From a checkpoint of a small transformer trained on Wikipedia.
Size: 6 heads of 32, MLP 768 GELU.
Training: a variant of Muon for these matrices, 174M tokens, 3079 steps.
MLP neurons of a small language model. Each row is named by its layer, matrix (down: output weights) and neuron, and shows model dimensions 0-127. Each number is 128 + 32 x the weight over its row's rms, rounded and kept within 0 to 255. Numbers have three digits each.
Before each neuron's rows, "fires before" lists the tokens most often just after its 100 highest values on Wikipedia text that the model never trained on.

fires before: "0", "1", "2", "A", "3", "6"
L4.down90:126086071081130117158107137063134113168096141103071084151181163131104161125112095122162179102127085091128189170131143187104088126151118110152135146201117164111124122148086133118146112125180150154121167092160107150100129169128079134114134091152051067095129113070091179133137042204122188158113198146151104101153154133123126131130168129144143129184075193132154138123103155133051105150115

fires before: ", ", "022", "023"
L4.down259:115086155117163115071142101133177135080072070131153098203123134171123158177156157097107229123115146121137144111150107176141108168134081119162133151140085118138138170075173140172129126103128214169088137133145099132125113152090078117094083107153151137139084087120129109118118124135094078128156117122154116111179098156138109113133125143136079122167087115130109104052091145163089159091164

fires before: "\n\n", "\n", " The", " In "
L4.down9:132122176160097128127134118088154127109129166134090217074152132139096139128139069149122097108145117125152168220090122058125141153096125124122097127144089066182134111147142089146088099154068174166109104105120119151112160115130154153073143127162117074095095188175169139135094112199102122049146184180112160122183098069107133164135126125114148157095187120136199146089116106099143097136140

fires before: ", ", " | ", " –", " |"
L4.down444:114160145127206150108091139137090135135060110122134109072179163122104154146057141129122117160161175140116142063129169128089101155145143103099105112171123185134110160198131134184141132137186086138140099122089146155105130173162147176105124166162097125155085069134104109155121096151164049106148126120108116128130123108129159089118133054114156137184092176123078105085048149140028054126199

fires before: "\n\n", "\n"
L4.down723:120134145127071172160082102066156122117143123156160119141103122096111113104148100137156063175126181184092143172181157170151159046170155154134157163113194119104122147094093131118128148112131159179094105109163140142082075093144143151135139104121146110150164160100081143193103124106111188141146091023143124107106101107085089116089160121096226113137106106079112091175143108132106154159160

fires before: "==", "The", "===", "In", "S", "==C"
L4.down405:118169133136132108158135107112125092089171153146176118139172149114070166119119081133096124060130188137103089073113132079160143133132093106111134103158174162093111122126223124147097077085187160142131109104104187132147041157073180177133139092103149143129138141092147132126154177110118159101098163144132161062111053164111150171117123100146131099145135119138137101126097103167138146152111

fires before: ") | ", " (", ": ", " w"
L4.down704:095130115115098110133197165137095115172131196092096093111116129116089133160171165135109117118125135104056137064097097136116145122088113123168138106106106084134132077103194110144101146117085142098096128145151153131176145118141074130109132159100089149141157132129128114111120111201129153141105125096075144215151125121112166089084086114109104078151125119194159134219091159144062173139135

fires before: "1", "2"
L4.down71:146143088127133135091128145135131100134111164071137085092088108131090104138113087149179134151102126180143126153140102153102077125179167152101139122072117094079133128117131141178126174054161090160094120163158143135122132127086105138117200130127143035180098096082154167134108126102121092149131170099143080139162169163157135132121053168128046085146127086124104123151158164088108186092116

fires before: "2", "1"
L4.down388:134152212155092101067167074118102126146123146143121137126161111122124144194079108133142148105111149070115111154079121132060135153139144143144128149122194091165086147099146170158059086100103130110165132120136126162113062088144121169147188105163135098154132180126109130080057151156097167175131106106090119165172138116143129160079079131180071152139107163139147156104167157105101104175161

fires before: "| ", "==", "|", "The", "===", "In"
L4.down743:054156159154161113093136094148140128151130085149120135122158099149094162094102151126089123132120169045166151118148057155118131168137106124123107124128135048169133186088107146146108132123165131074119119116123105115143105144073095137149134175116035089134151110152155093136128182152128097048139131141116115066114169159102154124170131152142121178145142071147105172165064160132106158116083

fires before: " | ", ".", " (", " |", "ia"
L4.down544:138120143099157177123161149147205127103096160068103155177084174159159096087176110161126067128112162059071107098079139121143180110093126177157134143120145127130118124105191067148151128107100178180099084146149046052143153089164133132107140173130089158185120187056151198148106154124106172109160163125116137141154137117158141138100145160095148072158137132110093114096184127131158148136083

fires before: "==", "| ", "|", "===", "In", "==C"
L4.down477:156130178126149096101124145134137120079117087077138173133091180105151060118124104162076089131140114051147180152124097117134146163194167072102120112067168150132137099109174154149091154127117078128135150143075137106172146169132145093052079133152110097180141130163134145107098150121158124083125131141113082119094109144177125080147125140144137103142089095076206125081139132127147153129109

fires before: "\n", "\n\n"
L4.down709:112096163178145071108131132101096135140071122117174145142142102190173087175110076081092135120190161136129088107081146135161142154147120105159104140182101186074134154076114083092159120107130127178103082117082145106111167124103204132135131140157119116145138113124110153159123181129132157112106139144158141099105122146149128102159093066079136121170150125085154131043147110157103157109106

fires before: "1", "2"
L4.down228:097123164114151102156125135131174058155126134133139143175095089137068124125123089152110158131116154133150106151078104143120167115182160163160106143078163048106162118099155119177083110106142084120167151095187132128129149110163137096089139104023100094053138127115083144101131130142143121155112143165114131159069107170122097127072137144121129133116195120132144136192139142175082156109112

fires before: "==", "===", "In", "|", "-", "The"
L4.down656:099077143124064125131148166085111160124164142119031030149124124146146117128100143108154151168088142114135117072127127106170114154101133159131196123090178125111165125166148114075147154118143091137053103140118187171091164119126120146132143133093121156152057173175114152092141118143138183163127132066134203099155110090108128111114096163133106101145096145139141122117144167132110126160142

fires before: "\n\n", "\n"
L4.down45:104118189166091052093120125147139155114076145119122111157088136111067079133150172118128170142104079092126110143112063166135118143149165119166112062133142117124194125139167156148132123169163158175112088147114134131078147113119082062084137142178209093131141129140108076137116143115098118119127129090088147079102118100165181143158125148166172099071149162153162126090108094073201134142138

fires before: "|", "| ", "==", "\n\n", "===", "In"
L4.down473:140173105197118125113148108103130107142163098105172255172112109127119120098138132164192167174167149140074103092154164067151167160115144149154111168146155110119181078075153097175169091104093155130152113104144120121124080134117139111131109165144108154151101119092133156112101114119097138019143121130151117160166123124079093096104089184149101136078112112142116097154079120153137138087138